config.yaml
n_layer: 9
d_model: 192
n_head: 4
n_kv_head: 4
head_dim: 32
d_mlp: 768
vocab_size: 5717
activation: "relu"
norm: "layernorm"
norm_place: "pre"
norm_eps: 1e-05
positions: "learned"
qk_norm: false
attn_scale: 0.177
bias: "all"
tie_embeddings: true
parallel_block: false
init: "uniform"
init_std_qkv: 0.0342
init_std_o: 0.0419
init_std_up: 0.0342
init_std_down: 0.0
optimizer: "muon"
lr: 0.00253
lr_mult_qkv: 0.5
lr_mult_down: 2.0
beta1: 0.95
lr_head: 0.00777
warmup_steps: 200
schedule: "wsd"
decay_fraction: 0.641
decay_shape: "square"
final_lr_fraction: 0.1
batch_tokens: 16384
seq_len: 256
doc_mask: true
train_tokens: 114700000
steps: 7001
dataset: "wikipedia_en"
MLP neurons of a small language model. Each row is named by its layer, matrix (up: input weights; down: output weights) and neuron, and shows model dimensions 16-143. Each number is 128 + 24 x the weight over its row's rms, rounded and kept within 0 to 255. Numbers have three digits each.
Before each neuron's rows, "fires on" lists the tokens most often at its 100 highest values on Wikipedia text that the model never trained on.

fires on: "Al", "l", "tr", "All", "pr", "| "
L2.up380:108122111092105109136102143173140126098138129112122133159108115121127111194138187138108137088108054144154105128120168104140128148132159105164137115101157181135141140139153099154109161130138117086105171087110145115116120099091094170128125139154140123120123139163105130125158107113118171139144149125111132118150135132150097177133145104144097111126111149162129154089117146155127113150133
L2.down380:125140117127128114065137137109136142182118137126161148147092129122110140154119156090109096104135141123133115130103162138139130125127109116119085170179103136139139095104111137143146101142159174161082129117086122115107097139153132122110085150175158112114126143151147133170133112106108131077168136119167156106130145163139116121145143117111145139159135137144137133085091109172073094115153

fires on: "K", "k"
L2.up709:099110078128075081179127137136142141165103133105175143133105113115111110122092153074120112099159126179108166110123150143130130105131116129170127135176148132115112122156161130168114093156122085092111097148090128123125121140115133105138131123089141119112118132111125081092128096080157106136112105094111157184108084116139105103126136122142174141105118138134141131108101130089139128074119
L2.down709:128083125116175122144169156090092108130115129095136127104130134117113142160094105110113135108149128143202101134109133142109139106112128158148127136138103150147103122071151094133091128142104142097118130127150131132170129140085129156083098129152141136098136131130179156077100128139164130105126170165145132120121102149130102057107148165123108107116119166138103066143098089156108172115129

fires on: "j", "i", "ari", "si", "ovi", "ni"
L2.up551:153118137150151131119132142156137131124138133093078152128138131114117139141150083142141201134097095127183141110093144139158081168140158092149125102129130122128126125112121113116121153145139111165111089141100144130161119164131106120141132132133178140108165138095137107107109138128145110151125122159147162093129118097164102075136137123151108111120141129156140161131126132135141087132145
L2.down551:156109141149097111139081110146117131125079120132177171173135137085084153125115109134141107107123163132119126105118114117085111090105156172092131135092125148128133132114128155097155143166115132129117166163118132124111126150097104176121150154139095114092103145157158125117125137139119113117143125127178116115150121122143110141112141176175126100204134131152119139120131078207123142087086

fires on: ", ", "8", "9", "7", "et"
L2.up367:103133103124132095135137152107112124126100120172105117105146137106103114129137122101090133152150156100110119133092093138124101139136166138143124039119137107096127093130092108134154152135138122087169149157122111103105122185139148093097130117133126110150116104155107149085124137113172107137155082131135152108123098111134123121150155149076107127131130175150115122126108115162119137116138
L2.down367:129131107153124137151137130098174155111099107121090131161165101091171128163126114102123173131146159114128128137151142118116117135123176125152147107149146096124089111112147145117094119162117137118125177121115183178112090127124109190116125136132105126133140122127063159117101121116112111197167133129154096111062159137175124146119153087136117151134110097107133091141108116075139112120122

fires on: "(", "- ", ": ", "."
L5.up273:137106122128115121110115079090129169117085126137131106096126089108143142106073129098109104135136095117150156158133103151142121126136113115139104152083145115128123140123093137144140136160127111132201088112093123102144129092132105140138114110140086134114111122130137080098139100185149124128084108153176160167122127109097105137159132130126150140121116128131162142146157088128147123140173
L5.down273:131124116132123096124146131121141091136099158114114096155169129099141103161116117108123189126141149130074119090162156126173153135073157135144092136155127182158132112137128141137122132101148108116082139107162065150081133148137117110127143129129151105118113144118098159100108152115104139139151142101141130122141123143128152081143112116134108134169133116109147106152132147121146103113131

fires on: "an ", "ex", "tr", "tra", "inc", "contr"
L5.up702:110133163137129106133136139125122111134131131097098116124132131111125119109151140119116134116131191180147134123146088101134130107121133182105155118164177141154127104107131163105173102120158154133147164119131168130091139105158168116114077140152095143130105117154082140133108124129105160113147120092146135126118117120150128122136086112155146134156160098116066079110143135115135086152135
L5.down702:099183095105164149091108110117119107148201092145110125131113124173133154128137148129136165108132131152116148115129164124195124118164119154119113125122164110130081117116141107114141136132100143174140157146140101123126079148103143111154143168129117143091124135072111125118145098130165133136131119136126145145117113135111128145119152115122109147158114132139175121069204104140089107105128

fires on: ": ", "at ", "located ", "from "
L2.up29:158164148113130095123145113102085127127110119163109117084145130131162142161126129105107074129172134144090130117139135092109132135059121108104132153106113130162115146161136139115124122124128127124159118119131082182119143144151138136090070162128106117155142109141137088097111108113200143162148118127110143149147071106119160135123129142136111110110145135107167189116135154128121153103163
L2.down29:127114131128139118150119120127140125143143094115145134083148132103098082150136162128135119109096148118134129193072204115109130120122121100137101145108122134155103099131112149106112141192110114091104136134121151114158112118130152090135127100129089156098101123168129137140158149130110142128138111168133121093082117183143069148150127136113168122136175144095129145095132101107118129120089

fires on: "w", "ev", "ig", "und", "an ", "-"
L5.up635:130100120124133135112142105120143117095121217126135134150089114104147141145140148179132104159122143138110155144113127159139134165134094157165137133140116120115111101100110103121101127154119126115125166099111138152070131139114121162089108165134141074121164158121077116169117134123178117151178087090117120118091145115140092072126121160132135117135154118134150097124180135106116133135107
L5.down635:158154100125160132092111121119100143133146141179172119147083135121189114139126114160147071138159150114087168159143120134146132145145128085115166145149108120094141126137118109133081056110125141154109128115146191138149110141142127153123096146107124120152139102138108096152184099124134134105142137173128147147089126134139126128093122139090107122127103107138102100137148129108128175103115

fires on: "-", "al ", "an ", "/", "ual "
L5.up85:117132145123144128152142155162125165112117133102164126148132161173128137121139122151142113159158144133124138166131130078099129149122154155156117135127154096121113145142163119129158101128130111123076167117110156115104122121118131121076146154089143142179126096129130062151158104111142115109173108130178122158131112105111085149103150154155130158094087148135162109125164102114136148129155
L5.down85:139170142130106102120137077104160153119102110057181149119151134159134129147166105089150132147136114137135112138114092158164114136124118122157128122087122134104139107122115125124118132107068138108126155105092148099145130124124160110087155168082142114137113109132122170122109146115102129107085143107119139104149131124122113131127106147132131150155134116130102141131159150138152135159121

fires on: "Pr", "Br", "l", "pr", "Fr", "Gl"
L2.up28:131091093126139151132158107106103106118113175117132075137110113158129143154157140129142125113109126147124116124092139129152109132175152102147088138126143170158129118170141083160103115140134124100107135058100136115126154110091125152126141183129115106116120127099137123130124185084145121090133098183098160123097121085104147146117139156168143133122123120076098137131132129191111071182134
L2.down28:144116109147151118130119134137091134135150115096138117142092128108164134137144116100162120146146129121116123120146136121128153153109152117153121097101134135107133117114121077151147081116081128120124140117130129141109113115107120153121129129144139163117134169147105104171180191101151116134157164150095119138177136123178115113148139158129145102179141156069103175075120103183118136125190

fires on: ", ", "and ", "as "
L2.up394:157158154139131065130117148136128149131117161132097134148121124091121137139101138104095094115107182119128112088102111115148114135129136117119115060157116130133109132095120095090127137110130138089109163177125170119111118151111148125111133161144140089121131090144136103119145151107175142148137149087130161101111174136137149157144125131112085110151133130164173105145145118083114143122098
L2.down394:135132148175149121136112124133142119092070087032096110141148117103146114131123106093163131151156127086129154135157146147139146114168157163123138115156136134130128089176131142139114107148146170151109134090127127163128106123140141119128125092127149100175114120119143147100120090150097118127108166116129153079134138128181169117130117129158155121146144165112113156153077109109172108152113

fires on: "al ", "ra ", "ar ", "u ", "an ", "ul "
L2.up488:201164137118175131125085125166127087106126124090087119202177128135147147118141138143131167117109106138152148116139145117141151166078158154120131110153138159174109124126091134127130123118136122102117151126111104109137126097165134115074118102121120123135141128096134109217172128148127133175129139122116158090116165095135133100162119129136052119151078123134161148146105132126138096118136
L2.down488:138149162116113152127134125126146076153123145133118138168108142104180118170152084140131147152145116159136103156104082145146089108146139142113154112104133118127137104136139126083134083140115108142154103149130110167140122141093174108112136113110145111109092129200135113139119133107093118125096122107129133123127117139109114121128115165108125112130116114099150158045116131105156112131137

fires on: "was ", "h", "s", "t", "is ", "also "
L5.up661:135158135101143128119157125139115116174155119149104129129144120119109131142157109095115103137134129165136084099104103154130150127126128138090111108084126103106107163150151129166150163114136145173104080114133103133155100091137184083125123140148110134137086112179124192093104170102126126115142114130153157133144123109106128090114163076133116138112124177128124118093136145133107116113124
L5.down661:091116106109128119159135114089131155098139144165074139118081126139146132164112122127118144142109104150141135118169157128118135175123153154149084140076139148137115148094139129142150101145141100106095124135106128149112132156113113161140094151147143146086156126159134145143174129112115154118144125115162117131134141128139174103121184094118140124139115143146088145091079096130136132149109

fires on: "| ", "(", "- ", "m", "n", "2"
L2.up523:128117147094145126121085119125105149123100115143147107125147191107142139201096144169113109169160090130135126136128139147139110170129105078086142144132134140168137109155158110122154159131165166130090121131115104118124117147104129167131140116131150108097145102134117132117124159134127112080138122128098140105100116118124157094135141122122068147138118164136142119152158118125073090169097
L2.down523:108169133104140117151142096080157140081129126148109091140167123127111164124121139114119097115105173174109129099158108152161169150091127143135178105097171095109124116094149167095119152075117110141133133139162105119131112145117112145164142155127164136164120150123136095117114158126103121168101121139161102117171156121145082097100120107112138103100128129107136144169116137154177176148068

fires on: "(", "n", "According ", "In"
L5.up389:120141132119116133130114102161142162121175129155097139141144142103131108143183167120145180113160076140081138113120192141142136101128161115102117098087155116092123117128094151110131129095151172162144141136098106128111132120096142159181147114151142124130120139152107166095118106118155158144124098131129102175146131078121119130161161109166146140116159125121132122128136133106120122152120
L5.down389:106132092128115130124148133144172105166156150115164114124079132113177103154132089076127131177138113150202097166076121110109123102127134124143154176135147123122107147090110127117118152094097161137127097176103127101147131121124125126151095123101115094143131138127078168094159123114140129136124153118097173129139137132121108102135128145133152150126139131095115130115160111124116146121128

fires on: "h", "from ", "of ", "sub", "at ", "h "
L2.up303:139113124097147140136132185072143172087139150138110140128144106113126092159112129144142126128132144116155116123141116130111147142130090137122135106122131107123141100099091147111172119112132121169131122155099166124133156124142133145126135110092108153135170149086159137120135126095167091140124109113115153124138107171132197130130096097181089094142127118132089138117130150116135078125153
L2.down303:085139170120176083161096134178150169155155106156136093123150142129123158119139109184150091123082154105154122109123146141109122145108186086095120138122119122115122078134129101146161172130167141139143155085135132136152105148099129129136088111138095121118128079126132112121122111127103127107118134157121099112143132137108097118083142102139127178109179151134127116097140124088143130101116

fires on: ", ", "and ", "- ", "th "
L5.up479:147135126109085107139135158144140110117081132119099173126132129114108118116105147082137127140192115128141131135103090117140153094127165155104107117147131124115114138136161109196184147117157105177101131139129153139125078118093144138154104179111145098147130113154115127130098128120164151148116128119164140141106125155137157138099133134111071152167116096112177163154129124136166128115089
L5.down479:143129125144099107150091118141115129091122082118086092150130128153100138160138080131098104153139119107144147153104100149153090107130101150168116121076123123175105089103089147142135094117091123160124118115123144090114122105154090120135128093113138152128180098140171164137111144113094108137095137129103148113131125114170167132129093166091211151144151124111115135156124114125144133145163

fires on: "w", "/", "-", "ush"
L5.up253:128122150129125138101110138099152122121138146118179140130102107131140153136142095156175085169137120154193132121118187104127107166127150140139113108140148135136133115133109104146124124161126075171122127138084135152118161131082126147152074145150117100101179141123145103136143114099192134152133136102188151116087122119094129129114136171122114136109107123110087094083169112127115112142097
L5.down253:150137095088125134116133130165096131114107130138136124088152105144128180105123160148116131123142128128118112147160149149121074085139109118099132156159145069134135134155148125093149105170157117165095104125140140124106081140126133087087109138129112163127112101103111131119124105133150164120067145148082118111103144126156107129123138089122097117059144138159129101087141089136143128149157

fires on: "K", "en", "to ", "á"
L5.up13:106119097123117127149117113132089164119116125122122066149147155140155132167132116106118130140116131149131154109088120077133183126149174159158115121141117104120123096130160128124154145082113145131118118105160143137133095124094147172093124127110182115136156152106173079166118138091134120141151168113122144155109138150140145106095098160144169125150151132092131117151180106146143135088142
L5.down13:106105157180144145162153151134130128120135092212108114095163102127116132118121097160121151132066153118115123146160162137091131087109094101124113119129148092117137085112154127115126135151101126146151115115149080112100111139115146106090126138123215127071107102142140139132107150108122094108106116110140144108107132124116115131077155100175147125161155134128133141148140142113125132123138

fires on: "for ", "“", "\"", "was ", "is ", "as "
L2.up218:150157151132134084122080130141134117132143082159112103116107125141138125121112144119129100126129162162143129096134142136139122153119157169122086142158161108139089101098148128193088130140178159126121108121138116154121131124115126130159117161121129100138128107181103139161148117102092107121132104106117138107133141142125086099152150133173116171114168121135148096145128100089110075101114
L2.down218:134105092148108108125110100096169136097136108128151158116138151148172122201116144113173149121131156135107122132094163122088129142160117145099129122096144149119131106108154145149121109157136141128162123131093142110134132138113141095149129097152130114097108127111150166181136134075135091070117092139141076118095171104143130104137138134098144125123170107115100176168112085164107140107115

fires on: "(", "in ", "– ", "Open ", "- ", "yard "
L2.up209:132139109122144147137103112122091125116125079105169113118142135145104105118118091131178125159115124103126132144138130099125127079103156097105101149145135140129150157179156105082136164115142164115107074075154169098169097091144092134155141118107137084144122145090140110085115121132111081153128130160136155141123104138122167135170125106096123170153105160159123127144163094100134100164112
L2.down209:121153160134135133152103124078132099145104119138115136140129111147174131116127136134121149123102136144088129133166083141163154192105119150141107138085117144149101115092127123148123127090116138118124114132137098149113100141175145118140161142147145116142119149178139108113117131139104098118126132132092202133155115135158063133140144097145150119144158144141113109155112095123120168162118